python train.py --positions="rope" --rope_theta=10000.0 --rope_fraction=1.0 --qk_norm=false --init_std_up=0.0407 --beta1=0.9 --decay_shape="linear" --batch_tokens=16384 --max_steps=8924
MLP neurons of a small language model. Each row is named by its layer, matrix (up: input weights) and neuron, and shows model dimensions 128-255. Each number is 200 + 20 x the weight over its row's rms, rounded and kept within 0 to 999.
A block is one neuron, or neurons of one layer that tend to fire together. Before each block is what it responds to, as a language model described it from the Wikipedia text at the highest values.

Description: Mid-word fragments, esp. "Votes". Word-internal subword pieces, strongest on the "ot" of Votes in election tables, also par(ty), Fran(ce), Sp-ec-ies, Env-ir-onment.
L4.up35,196,216,188,212,221,211,213,228,163,216,206,183,175,195,199,188,213,193,191,192,212,191,191,200,218,222,183,171,223,177,200,182,185,196,231,125,195,168,203,180,227,183,204,246,193,170,240,196,194,238,200,205,192,204,220,187,216,207,204,204,203,216,181,222,207,184,198,181,207,199,224,205,214,205,204,213,194,207,227,164,194,179,182,203,185,170,177,215,188,173,220,207,203,214,174,222,214,200,248,205,192,202,217,195,194,168,180,185,201,253,177,187,216,212,215,207,236,235,198,213,208,190,200,200,184,210,178,216
L4.up67,217,210,179,198,200,190,236,196,213,180,193,205,223,188,153,217,201,204,188,179,202,200,223,214,202,194,203,197,195,223,212,195,181,201,191,198,195,177,145,200,233,211,231,197,185,168,192,222,225,212,181,190,194,200,213,228,205,176,223,222,218,193,202,214,225,166,208,206,219,197,200,156,179,193,193,193,159,199,185,167,158,196,217,185,191,203,171,169,218,229,188,244,171,212,214,160,209,188,189,200,173,153,238,218,176,174,235,223,193,197,212,200,230,216,240,195,213,203,230,208,200,189,202,183,230,216,237,217
L4.up332,239,229,203,195,212,197,229,199,190,214,227,219,188,211,185,182,191,226,199,192,205,184,165,224,192,202,180,186,218,200,199,218,216,187,227,195,215,201,189,218,225,188,170,170,198,197,214,203,201,174,176,217,189,180,198,183,190,190,230,227,231,224,203,206,182,216,243,180,177,204,174,191,164,186,232,211,158,224,191,215,200,179,241,205,191,207,188,177,191,197,167,221,214,203,232,203,211,187,211,272,169,196,244,217,191,217,193,190,216,185,181,219,248,199,215,184,201,181,163,170,205,219,190,194,232,201,206,194
L4.up539,232,186,178,201,202,191,202,222,226,203,222,222,182,245,181,204,186,177,168,208,214,217,195,227,188,213,202,228,222,211,174,203,196,215,212,187,208,225,229,188,201,185,215,210,179,203,211,181,189,194,187,199,218,202,197,188,179,208,211,222,230,210,186,207,181,211,207,207,226,205,151,206,184,171,179,206,213,226,224,191,179,213,165,188,203,198,196,212,236,201,212,208,229,196,221,194,205,199,206,243,252,205,194,235,204,176,201,210,200,201,243,225,199,204,207,186,211,214,220,218,228,157,212,178,212,209,200,208
L4.up640,225,234,185,174,211,191,212,194,211,216,189,184,180,203,172,168,194,217,205,188,188,204,219,170,190,220,188,177,217,186,175,228,230,192,183,183,200,176,211,204,191,198,198,184,190,202,218,198,226,228,221,237,217,221,232,178,184,225,229,173,193,208,222,225,219,213,220,192,225,212,199,195,204,163,209,249,163,194,179,210,223,209,199,203,210,192,198,213,225,199,192,182,217,174,245,215,227,173,233,218,216,209,223,211,191,200,241,224,217,215,213,194,192,175,189,186,220,196,194,230,203,175,161,213,222,164,182,218
L4.up874,194,223,199,180,173,173,216,205,227,208,176,167,212,163,181,193,196,192,186,192,207,197,221,218,187,225,189,149,214,183,166,225,202,195,167,174,205,184,222,216,194,177,214,195,198,190,232,198,226,181,251,194,170,171,178,227,208,198,252,194,214,193,228,230,214,216,249,213,201,235,232,177,199,210,197,211,208,223,240,198,201,229,203,202,174,229,191,199,191,193,172,202,208,201,185,194,233,177,199,208,232,201,211,220,197,206,220,200,217,226,197,193,200,179,162,222,207,218,198,212,187,182,206,194,205,173,197,207
L4.up894,217,208,188,192,231,193,228,164,220,201,172,173,209,164,172,193,167,210,223,212,189,191,182,221,223,253,180,170,190,185,185,202,210,198,212,187,212,207,207,202,193,212,222,176,195,158,198,197,205,181,232,179,198,192,212,208,193,204,219,208,226,208,224,223,207,186,226,223,190,184,190,180,210,193,198,207,202,172,189,149,214,177,157,214,208,245,220,172,198,202,184,228,229,173,221,185,204,207,219,239,204,187,197,192,236,181,204,216,174,178,226,190,214,223,194,205,226,206,217,222,179,193,157,199,216,184,192,231
L4.up982,200,225,177,246,161,217,210,195,201,203,173,185,218,197,221,184,214,180,191,192,178,189,185,194,249,217,191,178,249,190,168,226,192,193,210,186,200,175,199,213,166,159,206,163,211,186,195,190,211,200,250,245,219,186,202,175,185,203,191,199,225,180,179,221,181,212,241,182,185,225,202,195,188,206,180,225,201,208,217,226,175,196,173,184,198,194,153,182,195,225,191,207,194,198,203,200,196,178,212,231,194,184,196,212,166,227,234,209,198,165,203,167,232,172,178,215,229,188,175,183,196,196,190,197,232,192,210,240

Description: Possessive apostrophe, word pieces. Mainly the apostrophe in possessives after proper nouns (Ryan's, Drago's, Russia's), plus mid-word fragments like "an", "am", "pr" inside names or words.
L9.up157,220,221,209,194,195,209,188,201,197,205,181,178,195,167,174,210,177,221,223,208,179,182,199,227,234,188,171,204,227,217,188,196,229,164,204,218,226,189,241,177,199,203,215,198,209,182,237,231,190,180,218,217,205,191,181,198,206,229,220,218,196,208,177,191,193,163,186,183,193,214,239,199,228,198,210,193,207,175,192,198,178,195,199,230,216,193,156,216,167,196,192,206,194,199,213,226,241,185,191,237,204,227,189,200,204,195,175,157,204,200,183,186,182,193,179,190,207,218,185,192,185,195,220,223,203,225,218,226
L9.up185,218,195,166,180,214,210,224,181,202,237,209,215,217,179,224,195,163,187,203,169,140,180,165,179,209,251,172,171,208,230,195,185,199,194,198,202,209,219,187,183,186,183,203,204,189,199,207,175,217,204,211,220,225,215,179,202,205,219,230,221,197,209,188,217,197,207,200,184,194,216,224,177,183,213,204,209,200,195,205,211,168,208,210,205,189,204,190,220,177,203,202,209,213,210,258,211,248,179,234,240,207,196,217,235,219,202,219,185,190,227,210,189,225,219,207,208,200,190,205,194,202,206,223,183,185,204,197,226
L9.up213,209,213,171,199,195,207,189,217,172,207,170,187,201,232,201,184,202,196,171,190,210,179,223,208,226,188,200,227,215,196,211,220,217,183,197,185,214,223,158,158,163,207,193,198,181,176,235,224,223,229,199,229,199,215,193,232,161,189,202,232,247,190,204,200,207,211,223,161,220,223,183,180,191,206,203,233,214,201,205,208,190,183,225,170,215,233,215,209,197,213,202,189,199,181,203,217,175,174,198,211,215,221,204,176,192,211,243,185,205,220,204,208,175,179,167,175,184,223,218,213,204,185,229,183,212,177,202,217
L9.up254,200,182,194,174,201,196,196,209,187,181,227,185,199,204,183,150,241,192,218,192,187,199,222,212,189,225,220,226,249,218,209,215,222,185,194,178,224,213,196,185,185,168,198,199,209,212,189,224,180,199,179,207,195,218,200,188,212,164,218,191,204,251,173,195,200,197,207,174,202,199,144,170,216,193,199,182,207,207,194,194,165,216,263,215,182,179,201,201,199,188,195,189,197,206,240,182,173,197,204,237,207,194,203,241,200,209,226,218,210,207,196,204,214,171,198,198,213,205,240,205,202,236,228,211,178,209,192,216
L9.up284,189,194,194,242,233,206,209,187,181,202,182,212,220,205,158,144,205,242,218,207,171,197,205,200,226,223,231,180,206,179,223,211,224,187,179,193,190,212,208,189,188,209,187,203,196,188,247,227,223,222,178,187,220,191,225,209,193,203,222,213,203,193,197,204,213,210,184,200,197,206,190,174,226,221,183,174,196,189,204,203,185,209,237,209,206,239,186,204,195,197,227,215,201,201,217,184,196,198,224,183,210,199,194,229,177,218,225,173,186,215,219,219,202,207,219,203,189,209,153,201,194,213,221,211,189,205,201,171
L9.up328,204,185,215,204,215,241,179,171,180,171,183,215,230,207,221,189,184,190,192,213,186,191,200,238,198,217,204,210,187,216,197,197,231,190,223,166,225,162,239,176,209,154,191,222,215,225,168,210,170,186,223,195,207,191,177,190,207,189,209,236,193,218,198,211,219,218,204,173,214,180,189,178,208,210,183,163,184,198,213,187,235,196,201,220,208,207,210,189,235,215,209,181,238,201,186,206,207,183,222,243,188,214,189,180,199,201,180,157,207,234,219,181,208,169,211,161,214,226,220,208,205,217,236,191,176,185,196,205
L9.up441,220,231,195,196,220,204,193,205,211,195,207,206,195,210,186,212,170,206,182,219,217,179,193,219,186,235,195,202,198,193,162,217,228,198,201,193,199,221,214,192,148,192,155,244,212,217,212,207,195,207,217,206,231,201,193,197,186,210,193,183,210,201,213,222,172,192,228,185,215,190,189,167,196,188,176,213,191,199,234,192,194,223,201,224,205,215,136,212,181,210,214,183,196,190,232,198,223,202,200,226,230,196,208,224,200,221,197,188,214,164,186,224,175,161,214,202,212,193,222,230,226,193,171,201,187,233,194,231
L9.up520,177,211,186,196,227,203,217,175,183,198,196,203,204,223,230,191,193,216,174,146,174,175,192,190,194,247,222,182,198,202,218,227,198,195,221,161,241,178,181,181,200,181,187,188,220,163,199,219,222,185,197,198,206,214,186,166,216,193,250,213,208,246,199,191,189,247,213,180,219,196,222,183,183,185,198,196,191,188,179,206,208,162,231,202,201,213,190,174,162,237,190,196,237,208,205,216,203,203,242,221,219,202,231,223,189,209,197,184,213,201,193,201,202,242,199,182,237,232,175,190,227,171,222,168,238,202,208,218

Description: Line breaks between list items. Line breaks ending one dash-bulleted list item just before the next "- " item, as in taxonomy, filmography, award or squadron lists.
L3.up461,204,214,195,196,184,205,258,224,213,196,187,187,226,212,199,186,165,184,197,184,200,227,199,240,224,218,215,179,186,179,203,207,173,201,203,219,249,213,231,186,203,232,178,208,221,208,185,179,192,172,197,249,211,200,208,195,211,209,197,213,245,211,192,276,193,219,231,188,202,194,220,191,184,212,182,226,200,177,220,189,199,191,208,211,199,186,178,209,192,204,192,220,188,189,209,268,179,224,220,207,190,176,194,217,207,192,175,169,219,168,208,197,180,204,215,220,214,216,177,194,194,170,193,203,221,199,205,211

Description: Apostrophes and quote marks. Apostrophes inside or right after words, mostly possessive 's (team's, Beethoven's) or elisions (d'Aspin, Shun'ichi), plus opening quotes and some mid-word fragments.
L3.up157,198,232,164,153,218,205,193,204,208,203,158,192,186,196,223,208,221,201,220,231,187,185,197,195,201,190,224,207,221,216,233,179,231,223,204,208,217,200,228,196,201,189,185,219,207,193,238,193,192,200,159,184,191,183,224,196,187,195,223,198,211,179,187,178,210,188,209,212,222,201,175,196,138,204,195,230,210,213,187,227,213,185,204,188,198,203,150,215,187,169,170,204,194,197,198,202,245,194,212,210,210,238,210,183,153,177,194,180,174,199,202,184,216,195,202,188,198,218,196,174,169,206,193,225,187,195,169,187

Description: List item line breaks. Line breaks that end one item of a dash-bulleted structured list (taxonomy ranks, film credits, career history), and mid-word pieces like con-sid-ered, ap-proval, pri-mar-ily.
L9.up16,200,179,214,197,203,200,227,239,183,182,175,182,191,194,157,172,205,240,203,160,202,196,179,216,202,198,222,218,224,212,215,193,205,213,223,184,222,221,205,242,217,203,229,178,201,174,188,227,200,192,196,230,198,178,205,194,207,189,203,198,195,187,225,203,203,176,179,197,195,209,189,188,190,243,177,198,144,187,204,186,193,179,211,224,231,169,195,203,202,222,221,199,154,211,240,244,191,232,179,182,199,215,202,255,199,187,187,186,209,197,220,203,192,193,209,213,216,188,186,221,212,167,180,192,190,189,148,203
L9.up64,183,187,195,231,211,204,196,183,194,199,227,172,174,234,229,166,177,184,215,173,169,189,200,227,202,214,196,194,212,277,217,216,204,176,199,231,213,197,196,204,222,172,234,238,218,169,190,216,230,177,246,200,209,185,168,207,203,217,198,219,191,219,228,204,166,225,175,194,226,191,229,180,159,182,173,203,200,176,203,179,192,181,171,197,182,219,211,227,208,215,219,183,188,196,178,198,212,196,197,241,185,204,224,211,191,194,167,206,193,195,195,197,200,191,182,177,203,217,176,208,188,185,190,201,240,215,170,199
L9.up95,197,182,203,210,178,227,181,211,181,200,202,177,181,176,200,176,190,162,230,152,187,217,200,208,200,182,232,192,221,218,203,150,174,190,234,181,191,199,215,218,210,191,178,215,237,208,212,176,212,209,189,192,219,150,190,176,200,240,221,187,254,209,216,203,195,211,205,204,227,194,216,181,198,194,183,211,185,196,249,191,196,195,213,232,203,206,200,195,206,164,194,182,199,207,196,188,242,187,200,250,154,212,221,206,210,216,171,205,218,185,209,227,226,176,207,179,202,223,207,235,215,189,206,197,219,199,172,174
L9.up337,187,181,175,229,196,210,249,214,187,221,227,189,204,230,204,216,154,222,199,173,185,206,197,191,226,250,195,188,200,188,194,217,200,196,199,165,208,193,212,208,218,215,229,207,252,164,189,198,204,169,197,189,188,206,233,195,193,228,222,233,222,203,198,194,187,226,208,209,239,219,215,161,203,225,191,205,174,190,221,168,223,184,183,206,195,188,206,181,189,198,212,136,199,191,207,223,204,215,191,195,193,187,192,220,190,178,194,184,188,169,208,209,211,191,202,190,229,224,228,209,189,207,204,165,192,198,183,197
L9.up348,197,200,216,197,232,222,223,189,204,189,229,210,230,203,196,195,223,193,181,180,226,181,167,206,179,207,190,197,215,203,233,193,175,233,203,205,239,218,193,231,184,185,167,194,244,182,151,184,193,164,201,210,204,191,216,191,192,194,243,246,207,219,175,200,221,188,199,180,165,203,174,185,230,198,176,226,171,197,222,180,161,189,182,186,221,188,205,150,209,199,227,163,188,197,203,240,235,208,213,226,189,193,205,209,213,194,186,198,213,198,244,226,223,185,160,185,183,211,209,210,187,216,187,207,202,177,210,176
L9.up409,174,213,248,179,206,214,167,230,203,193,222,204,165,178,185,192,182,183,204,200,159,178,205,212,223,183,185,171,196,200,212,246,208,174,181,199,201,193,212,177,162,187,189,222,194,213,197,194,207,174,162,201,213,170,196,220,204,202,184,214,195,194,223,177,202,197,200,188,209,203,212,229,204,209,207,220,159,183,190,175,182,210,209,185,197,174,152,185,235,211,180,182,218,204,191,216,228,221,201,188,197,213,220,169,174,200,166,204,198,203,191,214,201,174,196,174,196,225,207,189,210,216,206,185,192,213,161,206
L9.up523,192,180,193,188,191,216,178,229,205,207,199,194,188,223,187,229,211,200,215,182,174,217,212,191,200,235,204,197,216,223,219,216,238,170,205,184,226,192,217,227,196,222,184,224,217,197,177,199,212,211,194,198,205,170,247,188,231,185,212,199,240,202,187,165,214,196,211,168,228,222,199,170,195,206,195,205,178,180,199,210,216,174,211,181,179,202,196,210,203,190,179,209,181,208,183,211,210,204,255,185,172,162,222,205,202,161,236,199,194,230,189,206,178,197,212,203,192,220,187,217,210,201,168,192,197,201,187,168
L9.up791,218,211,163,195,222,211,219,176,189,176,216,180,203,232,165,204,195,210,240,227,217,187,211,178,204,227,213,179,189,214,223,228,205,197,202,177,197,187,184,193,195,184,165,201,222,174,202,231,174,198,216,219,190,152,198,204,204,208,211,222,191,195,228,206,197,198,206,178,205,215,194,181,214,217,208,214,150,177,232,169,198,214,219,165,205,190,193,224,182,211,224,209,206,163,188,207,230,207,183,196,212,189,196,234,206,231,181,199,188,215,209,230,212,165,213,200,177,203,167,202,186,190,192,197,197,163,175,200

Description: Infobox colons, name fragments. Colons after field labels in infobox-style lists (Summer (DST):, Area:, Time zone:), and early word pieces inside proper names (Ukraine, Khan, Maharashtra).
L4.up26,207,224,200,221,206,241,201,213,237,201,209,178,190,202,208,210,181,237,170,207,214,201,171,233,207,182,192,176,207,199,208,188,186,210,216,178,202,216,182,196,232,223,188,194,231,205,213,193,218,230,187,181,183,156,214,201,186,186,231,214,185,202,181,214,184,186,206,172,232,218,242,183,199,184,199,235,206,206,189,209,209,184,209,227,172,163,223,210,174,230,202,204,174,182,196,190,200,214,210,217,203,197,207,186,197,174,189,200,218,210,195,198,224,213,234,192,212,189,175,188,173,174,214,209,215,193,193,222
L4.up190,221,204,194,223,215,234,209,176,207,182,243,170,228,225,201,209,211,232,192,229,192,173,180,186,248,199,178,179,223,193,180,196,197,186,199,190,194,224,202,180,221,205,197,190,201,201,253,201,193,223,213,207,182,225,195,172,196,171,176,210,187,203,182,206,185,204,221,167,223,216,194,184,178,154,185,209,185,209,193,193,193,199,213,199,173,183,181,216,186,246,209,197,177,203,187,227,218,193,233,195,188,227,192,214,190,206,227,204,223,186,201,239,198,207,206,218,233,193,220,204,183,200,207,188,211,197,197,259
L4.up218,220,251,186,186,211,227,189,181,188,199,210,208,214,147,189,217,218,207,167,203,200,187,169,183,190,208,180,209,217,184,180,203,199,213,256,199,229,231,217,194,192,170,212,227,191,194,227,205,218,199,226,213,176,214,208,177,222,218,221,183,206,221,177,208,205,222,186,189,221,202,184,199,193,207,161,217,186,199,232,195,193,195,211,219,217,194,183,184,210,242,170,198,212,184,229,228,207,208,180,188,190,214,218,241,224,198,186,164,193,197,213,184,253,156,182,206,224,220,198,221,218,236,210,212,217,196,228,187
L4.up294,194,258,211,210,225,214,254,202,222,186,220,189,192,231,202,198,186,234,178,202,195,183,182,197,198,244,200,204,175,207,198,196,161,201,202,180,198,205,179,200,189,206,181,214,184,193,219,193,213,165,178,196,211,195,208,184,174,170,197,213,203,213,206,223,167,220,214,242,215,186,203,223,187,163,207,218,181,189,207,188,212,164,198,206,184,190,198,215,205,187,251,209,188,187,194,211,208,187,211,229,214,213,214,212,198,214,208,195,221,198,208,197,180,210,209,171,221,166,202,190,246,211,188,210,200,202,216,192
L4.up313,195,211,225,206,189,205,234,202,197,197,213,186,191,195,230,183,176,228,216,172,175,181,182,153,245,194,163,184,200,174,195,207,217,207,169,191,227,192,218,180,238,182,198,246,251,168,209,205,203,217,185,211,184,172,167,203,169,208,206,193,243,200,203,164,186,193,210,162,217,184,216,194,205,197,181,202,215,218,231,218,204,195,209,214,181,177,186,185,215,204,159,182,193,200,176,154,212,168,211,233,199,199,193,220,233,208,226,185,201,208,179,166,214,187,195,207,222,191,193,173,226,189,200,204,232,193,179,247
L4.up338,157,210,164,217,185,231,201,209,159,152,216,132,240,192,214,240,210,188,169,193,137,183,193,195,200,200,162,184,208,205,210,173,182,166,189,193,214,199,218,193,211,205,197,192,200,193,189,198,219,204,190,190,164,210,186,190,189,213,197,220,217,210,202,212,195,230,222,168,184,190,174,203,214,190,206,212,195,215,225,202,210,227,200,186,189,238,213,211,238,211,198,201,196,201,220,226,217,207,179,199,207,194,235,228,228,174,212,205,233,216,196,234,191,206,194,219,190,212,231,214,203,185,180,232,213,174,224,245
L4.up506,221,208,188,209,194,244,214,188,165,191,207,172,189,199,185,200,187,212,193,209,189,183,191,212,220,185,206,173,230,200,223,181,179,210,195,182,194,184,223,196,222,196,208,205,237,240,243,180,179,208,215,227,172,219,171,228,208,212,183,239,233,189,223,202,186,207,190,213,209,196,203,214,204,189,228,215,187,192,266,165,207,205,175,207,232,214,177,195,178,199,208,197,182,188,179,181,178,197,211,179,199,215,241,213,207,197,186,202,174,200,167,205,185,214,206,216,222,198,241,183,193,193,221,185,256,210,207,216
L4.up603,212,195,236,223,216,172,223,206,220,179,199,191,225,189,188,250,195,204,213,223,214,206,176,214,217,189,171,206,180,191,198,166,193,199,216,159,189,169,143,171,237,198,203,227,193,197,200,146,221,199,179,167,172,181,212,200,188,189,200,231,205,197,245,191,206,200,191,165,231,203,218,176,217,204,196,205,159,235,183,202,220,189,192,200,183,168,209,187,212,238,217,201,193,222,185,191,221,221,228,197,209,216,216,213,181,218,193,222,215,184,186,230,193,206,197,190,201,219,225,204,190,205,196,231,185,204,212,236

Description: Mid-word consonant fragments. Short consonant pieces, especially k, si or sh, right after a short opening piece like S or -as inside names and words: Sas-k-atchewan, Alas-k-a, Rus-si-an.
L3.up267,204,208,200,223,188,185,193,201,184,191,224,215,254,153,192,197,214,161,190,217,200,196,223,198,210,165,186,208,229,196,214,229,198,206,188,204,222,199,205,172,204,193,208,201,229,176,169,200,227,209,204,180,238,207,213,165,173,202,207,185,196,206,174,198,206,237,196,198,196,225,181,204,188,183,211,221,210,175,188,231,217,204,199,201,203,220,193,221,227,185,184,178,192,186,202,179,209,218,198,205,206,192,214,213,185,221,229,207,212,184,189,210,180,181,205,185,203,233,204,224,185,209,250,228,195,149,202,224

Description: Mid-word foreign name pieces. Word-internal consonant fragments inside transliterated non-English proper names, often Indian, Japanese or other Asian, e.g. Prab-h-une, Yu-y-ama, Sh-akambari.
L9.up193,208,177,202,240,220,202,168,235,200,178,167,168,207,192,204,198,229,188,196,186,196,199,163,228,183,185,185,201,212,202,187,168,202,246,189,212,222,186,222,207,259,213,160,228,196,187,205,186,214,204,197,230,184,163,172,209,177,210,211,215,201,191,210,208,200,206,219,180,199,179,214,223,153,170,187,197,204,184,234,194,199,199,192,196,200,170,204,247,232,224,203,181,189,197,213,182,206,232,230,208,189,202,262,222,189,197,183,190,195,177,229,221,209,225,199,195,237,169,190,194,185,195,184,204,211,190,229,211
L9.up356,222,232,204,181,209,213,198,201,205,191,210,181,237,174,172,207,238,179,225,159,197,190,194,185,213,214,170,218,217,203,183,228,212,226,232,202,208,212,195,198,189,211,166,192,195,185,165,202,201,258,184,170,210,214,185,206,185,170,217,189,224,192,195,212,199,216,221,179,198,210,173,204,191,202,225,212,186,206,219,192,223,208,215,208,156,175,196,216,195,213,226,195,195,193,202,190,199,230,213,220,208,197,205,200,201,200,203,174,189,181,205,216,233,185,207,186,228,175,226,235,208,192,181,193,241,203,199,206
L9.up393,199,242,218,175,201,182,191,209,172,192,228,173,206,196,208,222,204,170,204,210,206,187,173,213,199,209,205,192,214,239,178,236,193,219,207,194,232,211,189,205,214,232,155,223,186,204,196,189,189,198,196,190,186,184,183,200,237,167,217,213,195,203,180,216,199,191,228,176,223,208,209,183,190,200,217,203,185,210,217,203,200,189,217,198,174,228,214,209,199,227,191,210,218,161,205,213,182,180,205,219,185,184,250,213,194,197,192,215,208,194,177,220,237,170,180,158,198,170,230,206,187,220,226,215,250,226,212,206
L9.up475,174,186,212,201,202,212,222,216,213,211,204,195,189,184,181,210,196,196,195,218,206,165,227,203,205,189,215,207,179,242,228,201,194,152,213,172,197,202,225,177,188,177,180,202,214,178,186,215,180,193,206,228,189,203,239,211,201,195,192,244,211,211,237,182,205,223,212,179,171,233,203,190,208,217,193,200,185,212,202,182,231,218,207,182,194,193,209,216,202,205,184,201,157,206,190,177,202,217,206,159,200,249,211,213,200,201,219,213,196,209,173,208,224,238,161,206,197,218,214,226,165,203,199,197,228,214,239,242
L9.up492,179,230,160,207,194,231,189,201,172,171,213,204,194,175,229,222,189,172,205,205,219,192,216,216,195,226,185,208,214,180,200,174,210,203,245,194,192,187,189,183,230,161,205,193,223,185,184,183,186,208,198,185,214,186,199,170,196,168,188,191,202,239,187,215,206,200,225,193,198,228,211,216,177,186,218,192,188,168,201,206,198,207,230,189,239,195,201,184,193,196,179,196,217,194,196,210,228,225,178,199,189,237,225,257,202,212,212,200,193,195,185,183,203,186,218,194,208,204,190,225,208,198,190,197,244,181,207,216
L9.up756,180,225,193,234,225,253,184,190,204,172,223,201,209,195,208,229,217,189,205,216,211,206,194,230,214,188,224,170,212,195,176,196,205,178,207,193,202,189,214,188,228,198,181,219,211,202,170,195,201,231,179,201,197,187,195,186,203,168,229,202,193,205,229,219,163,212,217,142,215,179,155,207,182,209,229,207,216,184,205,188,215,216,251,182,212,209,183,223,206,211,199,196,187,205,227,170,173,195,201,164,220,194,273,246,214,219,191,203,165,178,173,218,209,174,211,217,192,198,197,208,202,205,199,203,250,175,237,239
L9.up817,177,196,169,186,205,204,198,189,215,178,198,186,212,195,247,213,219,182,220,208,193,143,196,195,207,190,214,217,198,214,166,181,220,209,210,219,227,199,192,197,199,204,202,206,222,193,189,186,157,173,196,205,180,174,205,175,189,197,204,195,201,199,239,180,227,231,213,155,197,239,178,187,214,187,216,210,193,203,230,221,201,201,214,168,188,244,198,186,212,196,204,177,197,182,211,189,182,235,217,208,186,225,241,235,203,215,213,184,208,197,200,195,209,193,214,181,206,200,196,209,204,219,198,195,210,201,213,232
L9.up824,173,199,191,204,218,221,174,176,170,157,182,171,193,198,191,243,212,206,172,203,227,169,229,198,170,222,220,202,219,200,166,205,195,145,194,202,217,183,216,183,212,197,210,192,220,211,191,158,175,183,211,192,207,205,199,180,176,196,183,206,202,195,207,209,222,191,180,198,206,213,180,233,195,200,181,239,175,249,256,203,177,230,195,187,196,181,179,183,210,215,198,207,197,206,207,199,208,201,202,233,196,219,233,217,216,213,213,216,197,180,206,186,193,202,217,190,179,190,209,190,171,181,189,219,220,142,214,196